config.yaml
intermediate_size: 1344
rope_fraction: 0.5
qk_norm: false
extras: ["capped logits"]
init_std_down: 0.00431
learning_rate: 0.000824
beta2: 0.98
warmup_steps: 319
final_lr_fraction: 0.0
max_seq_len: 2048
max_steps: 10140
MLP neurons of a small language model. Each row is named by its layer, matrix (gate and up: input weights) and neuron, and shows model dimensions 0-169. Each number is 500 + 25 x the weight over its row's rms, rounded and kept within 0 to 999. Numbers have three digits each. A neuron's up and down rows have the sign that makes its largest values positive.
Before each neuron's rows is what it responds to, as a language model described it from the Wikipedia text at the highest values.

Responds to: Proper name endings. Final token of proper names, mostly places, states and sports clubs, often before punctuation, e.g. Tokyo, Harriers, Caliphate, Bolivia.
L2.gate414:488519502502483529488546482460543488460494515504477499535483486471454500510478469511524533484455526496489497512497462561502509519521510474457489474491489498522477530503504492467515504481491513516520499470491477500467479490489470487512526486517544512553497463522513481499485491510496499536520506494493481498498482455527494515525494484497458529484473559536474530527537513501522510565464457506487492496471526491488514467488515523504487508460505518515501500501500505514509507515556503465546438465516512506511493493
L2.up414:452444496485482475497501529486477518509490482526490508479476524551542524451496567519460548527459478472485551507540486499521522503479500501519521490515468518536537510505475507510566489495492501483490502515505502518488491469517469511437504502475478502495555511487482501505499488489460509493481469504490537492518510518507495555505486479495506495464473467476517456490508532484474479519524528477496489498498529488495521457469510468545498464511510538488488518490469509470482508519465505508442493487512454458478499517

Responds to: Periods in abbreviations and numbers. Mainly the final period of abbreviations like U.S. and R.S., plus decimal points and commas inside numbers (1.75, 4.33, 2,801), with weaker scattered hits on table cells and verbs.
L8.gate185:515538500523516475506521438504512523480525520476453460496508471495499505476488491534523494535488475521527468493538505472552532495503462491502507464519505527458506519535514485511530501486448477491525519514533495513504475495467459510494519509510504482481492487505503507539462515493465484501531509469447529478475507471474492482511474477541500495519519527512519483491530465523461493524482536453488507502502502537505513487563519499525476492520514520528492521514495533502492488450509513501491491480493529506535474502
L8.up185:488482539518498491504509539538497479501543550519495480534539525485511494502530460578492513501526544491537502482557516492529471481498513491496469533454533481486510505498470516539532521526499519463514485464496501523459492515522440494527539513539471480473460500503499489501483476500503475507507476521502538480477517487474535491503480479469550511484484579509532482513449518491521516488517515476510557514483495506504513504475492451482486507513519526543467517531477550514455529495473478498479522506488469488526446510

Responds to: Female given names. Female first names or their final "-a" word pieces in names, in lists, tables, and prose, such as Cristina, Svetlana, Barbara.
L2.gate420:512527484493524508491522476530492545469474520554557497491528506523485480481477527494492496468517507504496485480513522495475503500511507502503540488472515515486535479478485556473510557508479519475498480539546464498500501538495481484485517510509511531508514504478463497495511523472551525472497481500485506515492498477493476474515459482481499518533527495480489494537541492484506444467546521522533509482484505509484520520472517497519501476462494507462526490501478473486505497535525480490520495471488442489467522504
L2.up420:543508498494468538521483463480482508450409504539509534500505491523527493508506473479510522480541527532498448463531512501534469461497528509510519457487526514500494491528473505522507499527479500481500493525523522522507483501487488478469489549495511553486535500529475502488526460508511502490464516486482543485476521508513482447525519476474552538521472481525529494549510470493540471486486511484495509470506529510504463514493488499498467507476479491470518491448502457518516509519559454515482502485525458486540495489

Responds to: Period/decimal point. Fires on the period token, strongest as a decimal point in coordinate numbers (5.811159°E), also abbreviations (St., c.) and sentence ends.
L4.gate379:477506508566539526532525513480488503494496507513469487471483487480486493480480538455499549511464488477470537504484498502502496473495502519487477490475541496488503472483523540492494535543508508502483510501493497527497494482505460496507534495520477481509510520429522454519459524540492477514507500495494494455527457484483461484469483489498518512536482532486517471474515449537517511546526472475575501520492473484502531472485518483496505498481540529464478507479489546491496471482513536522505490506539500506533526484
L4.up379:521491494480502453504526499524477486504520511491499478502463519516480500466440525464539541478471509473506485494514553518487515505536518490492536466540518502481510478471547516488505516527484535493522486517521473528529515488515479493472504492504487541501495489519537462492493544477539484439480473524484491475467499478505493515467461469552469473468464526486512472488505498522465462529498514538518521488520484521490481473515521506515527498457523545494477492523450484511562485494535486503500479469496489442500536527

Responds to: Feminine -a name endings. Word-final pieces ending in -a that close names, mostly women's first names in lists, tables and bios, such as L-isa, Natali-ya, Olga, Matsush-ita.
L4.gate681:488535497505491468479503476502514520527494499539528459528522480457435492469521498485517512511528514557501508490496522506496497508544498509505528540500484511535525492486497534511501524452502468493534509513517498459500484523476519486459506526477507512467565510486488509477491510512505504461520472528488462495513515497496512536525497469497519507495543528492490522511487511512486471463524508479509470468519478529536510481536501523494491449480487522432525471489467483454466462526548462496517470478444484479514516537
L4.up681:525529513516509555472505460512481473503451511515549489447526500524482524535540484493502543486521468521514454467520472507492506471504503523463562506478503485534497535531491516521544474490470471486480485551486473481490526474477517529499533534469510502530519496519474504464493497486484515493546535515471499475526476514502495476541526479475477512518485514499485527543507544444499533551488459493486449459512493485529529519505476514507555463490463528537511499487481473482498521561501542525559469527524495481492505524

Responds to: Institution and head nouns. Head nouns ending a noun phrase or proper name, above all institution words like University, Center and Museum, often in tables and lists, plus general nouns such as defendant and cylinders.
L4.gate184:513492505507553488481501481467471474535501511499520459504501517488482513492554477520494506502542479511497504472487482495496506468463528513519486510514533522545510482539510425489495522489492496510528555547485475492496535516517449467480462489518510486548478500486514487534498483431524486505492430512487459490489513461496503494510428475512546482465501506460522537485550513494536509501501454541497538534495511509511479481460528541475495483459477509517491500447509520509502466492502509460539513493516483540518494450
L4.up184:522516519511515488517504522478508470535454476480479465504549495511532464482568479511517488540483539499499494530503489563512458451472503526520524478531556476498523493513500485489514451486497535513472495505468492488444477496491468479511485525538534500504476491498484514476504452465462494517452510475477522513460462472474500500511534480478521499462513511512484522488530497511499545479445484544487498515517528460504517542487509502489508442492501486461520518516492489483455527527493521494582468542499504510493544469

Responds to: Route and scorer listings. Tokens in road and rail route descriptions, such as connecting, Major intersections:, then, and colons or minute apostrophes in football scorer lists and tables.
L4.gate1224:485505512507474520542488522499499529532528517539496506499549512517493500511537468492458464501508473500518472521513495474500541517485463484497488513467553487488513490482495502520492551503505523511515541488509549518536487488542569502521525503509480479482503464522482432490465482503489490513558456515567475524501469472503445487475498507535480501535520492460463480458513500486507488480481534538525489493462516504510510511487498515494513534500474507530490456474518481476504535476551533463467533480520509469483494458
L4.up1224:516525500486496477473478507498508522521491493504464461480512507495498516470516440511502513520459565470507437496488475503537525533530525509522498458503490500489468524508487527467526504561463462511515475479523512491509511520500480498458479486474468443507444510501468486506501479511501532491479550519476523499514515510545465511477503519475459487491478496507473522514500534491485476441483512502509514470532512506544525466502441485465503499495493537545486537516535483527481485497533488471445536475471453474509521511

Responds to: Word-completing suffixes. Suffix pieces that finish a word split across tokens, mostly -ing on verb stems, also -ed, -ation, -ery, e.g. regrett-ing, drap-ed, chican-ery.
L2.gate662:469523542514516505468529495551531551485488518498519480503497521544465495474490489548530518447532489496495513494537470486501515457542504501459531510502463451522496486494479536499515473489488504466499470466541505531513519518508502490502474499515503521521518500485526508525507462506454520470513491520528563505463498507513465508513514498539476482482466483538514522515532521515490529523502517461517502521504498494533530490472492484483547565507511559504548467489520455453515506512460503470535514466496491542541534512
L2.up662:520492489503504510488492503510524541521481471476507536472498503521479520513533522502502525525494484468492476485493474525511518450499502486459483485504518502536493490472486497557527505470510495488467483459467502481490493522535506522470485510485503503498499515504528529494504480514486480458525516493547481495452500490472534493513502487506500536518459546502487507527548507528523526544468455518515478522521507479500512533485496552501559503475527520547544507514502446457522514507489495494510542542541472528506554495

Responds to: Adverbial -ing participles. Gerund or participle -ing verbs opening a clause after a comma or after, before, by, as in after scoring, before peaking, causing; weaker on other -ing pieces and chart "number".
L8.gate202:464504499440468475485526501481481513518521534489503515501477502498518484518508515507486488512521529494458511453483478512492490492551491512509481495496487529511516489510489472485480524539547528479509500462469472484476509482483482517511494534511494489481517459530483476510520500470496515549494497516535501489537499477533492489535481493507527459475532536487503446490494521526464484516478502472479505509470500508482514527551472514503549550513516506546471505503518468481510489503511497550554518509497507484458471538
L8.up202:488497513474504448541499498481503459511519504527513506479484500481506538519499482495467507456524497519483543509500485497489451533533521477465476526465499495564497514486483527427508543537502466478509473485511508497488532477548508492553475505484535499556447563511469500510489542544495531547473479546517499481491493517505496469506490507502496536454509503500481509488550536506477505483555487505485474513463477534485517496550508517457516495556457511513518498500505528484460471457508490552508475467489497485470467502

Responds to: Abbreviation periods, name pieces. Mostly the period inside abbreviations such as Bros., St., U.S. before a continuing name, plus some sentence-final periods and mid-name word pieces (Ka-ori, Elim-ä).
L2.gate1171:516520489511474500488454461510528519523514509501486523475514454516510483524508494482504490531525486541449518486468453498484514529505463483483475510505540510512513465561501462547521473461518458464479486528474492487451488498492479490508531484531497442506505520528515476477481452474520477490481500520511528514468489494465555480532486450481469486511492541534482489521524492486545524498504491533489476458493468472516507522502489516511526489517473498543530496464497485470485578486514493529491492536546539471466542548
L2.up1171:511528529485480450513493495528455549494487511456495481486458466526503479500540497469529479477498485517434477523527516521492466513562515463498471474514500509489496496460463508471465530525499488468497538479461495488488486484491499505469500489486478518497559522539543473520483481505550475505505473487457499492536502473549511552472488514491519540469497510507517455477464502480470506503502544467480529474489476501455486478485522487491498506527486498478524474514490485521465492493525463452542535536497537434522488552

Responds to: Wikipedia table cell tokens. Pipe separators, header words, and name or number fragments inside Wikipedia tables, especially review-score tables (Star) and sports or census tables.
L4.gate604:521450549484487494526436531507474533479481513489506552529466503523499528532455499494478552464476521482518489506519464483512513450475530511444524508502501526539499535508463498560529464489470462513526481496529476516542524517513509484494527507469510500504499495463499459459526519509459550495490510507527487458532484495485487496507531488545525517544444477487478539506498518502509542534507494488510482500481503473515488495457480490508498519470479503537503496533477535497511501524517498501496496491494479468490499465
L4.up604:500496501504506474502499483515466509450512495470502468467552507480512517524508487461522494488504503451463511484483494513547481529498471503530511469496479498514509476521534521513478500514481430472518471478517515440522537466503487476477469500534476512527526497499486495544498500474470494504482537505515473509506530490522495527485530545505503488508502522530473497516447510531520485493518452548491493510489492499531481521510510500464526503466547487496551485485549476485528556469512553445526531486470490496495494485

Responds to: Names in lists and tables. Pieces of proper names, mostly people, also teams and places, in tables, credits and comma lists, e.g. Bald(e), Christine, Kot(elawala).
L8.gate1054:546517505458505483509520487494543496460496534471492554506508499470485497497506472506504479490530457536455462472469438540493470435549483505466512506485501507544472506479468490512500489500531523486521500486458485506474551456502512509513523525519508512512474528512512475478468499517534517450507497530505504518504497540538497506501468463481504517493505517476480527528540491510513501540533466542484485511480489480525500529471518498490499461487498527506506461469506484525502468518481493491477529513503448516499495510
L8.up1054:560511469465481494511465486494519507498507523507520513491483498510497487501473526527530509470526472502481568506485443509517469480502467514489552505525472496549505493509498487512504463511506484502493467496496518499478472517512463510469527511544523488491488481473469503504496497543491492468499535481482532509566512528483455490501516494546508529526486548466531515490551475540463493476454555500481504546512484461529518511519498510481469463465493475527523472453501474487536521500452512482547495570512490509482480502

Responds to: Name suffixes and abbreviations. Mainly "Jr" after personal names, often followed by a period; also word-initial fragments or abbreviations after list dashes or table bars (Aug, Ref., p.m.).
L2.gate397:497511481503513514481481480497539514455531514501463491537525492549557511480506463521470540488489520490483511516526472486544525478497494494484483467522510515525484480528492506504509495475523526517482486487476483519500539500529477499518546545532492554487466511525472474513541506481527485478485517496492465478476531480483489506486472521470472502470491474450513439498497558555512535460457473448452490486460507513512537520512500514480520520556478501540542522493511517502472492472480473482460467525506502494517467497
L2.up397:486455515515515479460508497445475511466468542539504523529469509507482528487484516486504521504522487538481545486517514545458558464472512509480476522535464521523507539512484525501486514455528508538494460508496529486501494461484549472534460508507509509528484498501500509467480537493520526490525517482487499475510490479504511485489475498536532462475474466543528469521492474504519478554498552509481532516459471533439485459498495484526457451466500484502442476485500520524504480466532483497505484470506532540536511523

Responds to: Final piece of names. The final token of a multi-token proper name in lists, tables and match reports, e.g. Božić, Ferencváros, Colchester United, Detroit Pistons.
L8.gate253:522486506523530504484524515481483475513487492451518517478519448505482533512499536506539458501541495505496551493476524528518497497512523544492477511447466511518490511500502495488486508451504522483536500452460481462503550499481502490497513522505508515506473508549488546479493531495468481482474515475532516476465477471521507482460517591492473493512494498468457535521488452505499475524463523523454487550449503525524465529516504493483528508504474496518498484541537484494544459518484482491522533528515470500517478503
L8.up253:480484486527485505455485484514543518502488464478521512491503524465483489496523540479509524509512451519472483480520448505472450494507515496513526494473531507564519468446495480467483548492502537547536490528479501484468498506504500480501534537540476460499505469525467468537481521529506557507504471486541530472491536540515536499497546555472516484514505489502483550523507453526496505487454527462547470536487491540484548519522473507513461483537538495479442503483485501496476467483535455536476497467524546533519520504

Responds to: Name-second-part tokens. Mostly the first sub-word of a surname right after a first name, as in Berk(owitz), Bach(chan), Chat(man), often in credits or tables; also company-name second words (Disney, Soft) and table headers (Pld, Score).
L8.gate333:501507532504495523548505504507497491452527492476496556502486505492468524477482516526475515486505496475502502506524517496487493507527531554489497513511493522512482486541518467536514505434510451501510475509517498497509494468468507520475522538498523526513486486510506496484546488454511470512465535497514488487477536496507517481492490509546488487479495518524498499547512511528566494532504514482506488528514494472510484508516489473489488542501488537493512470477518539508494508465490494497491488491485502501466471464
L8.up333:521486547479528548533491502522505505486532496530533454474486480500508522523527496455530534493541516497516546509526498492528500476517504492513457486493530520522512575501498496551546489480523529513498470516505532492489472472521509481479513524518490508537482494486503479503540460496450482521492492470467494494506477504457477511503511521492428479544482423528513490476499473503524500467492530497520536473523529480495498485530532509484478490540505497554499498471492499509490491491427499511489532529506484507517473490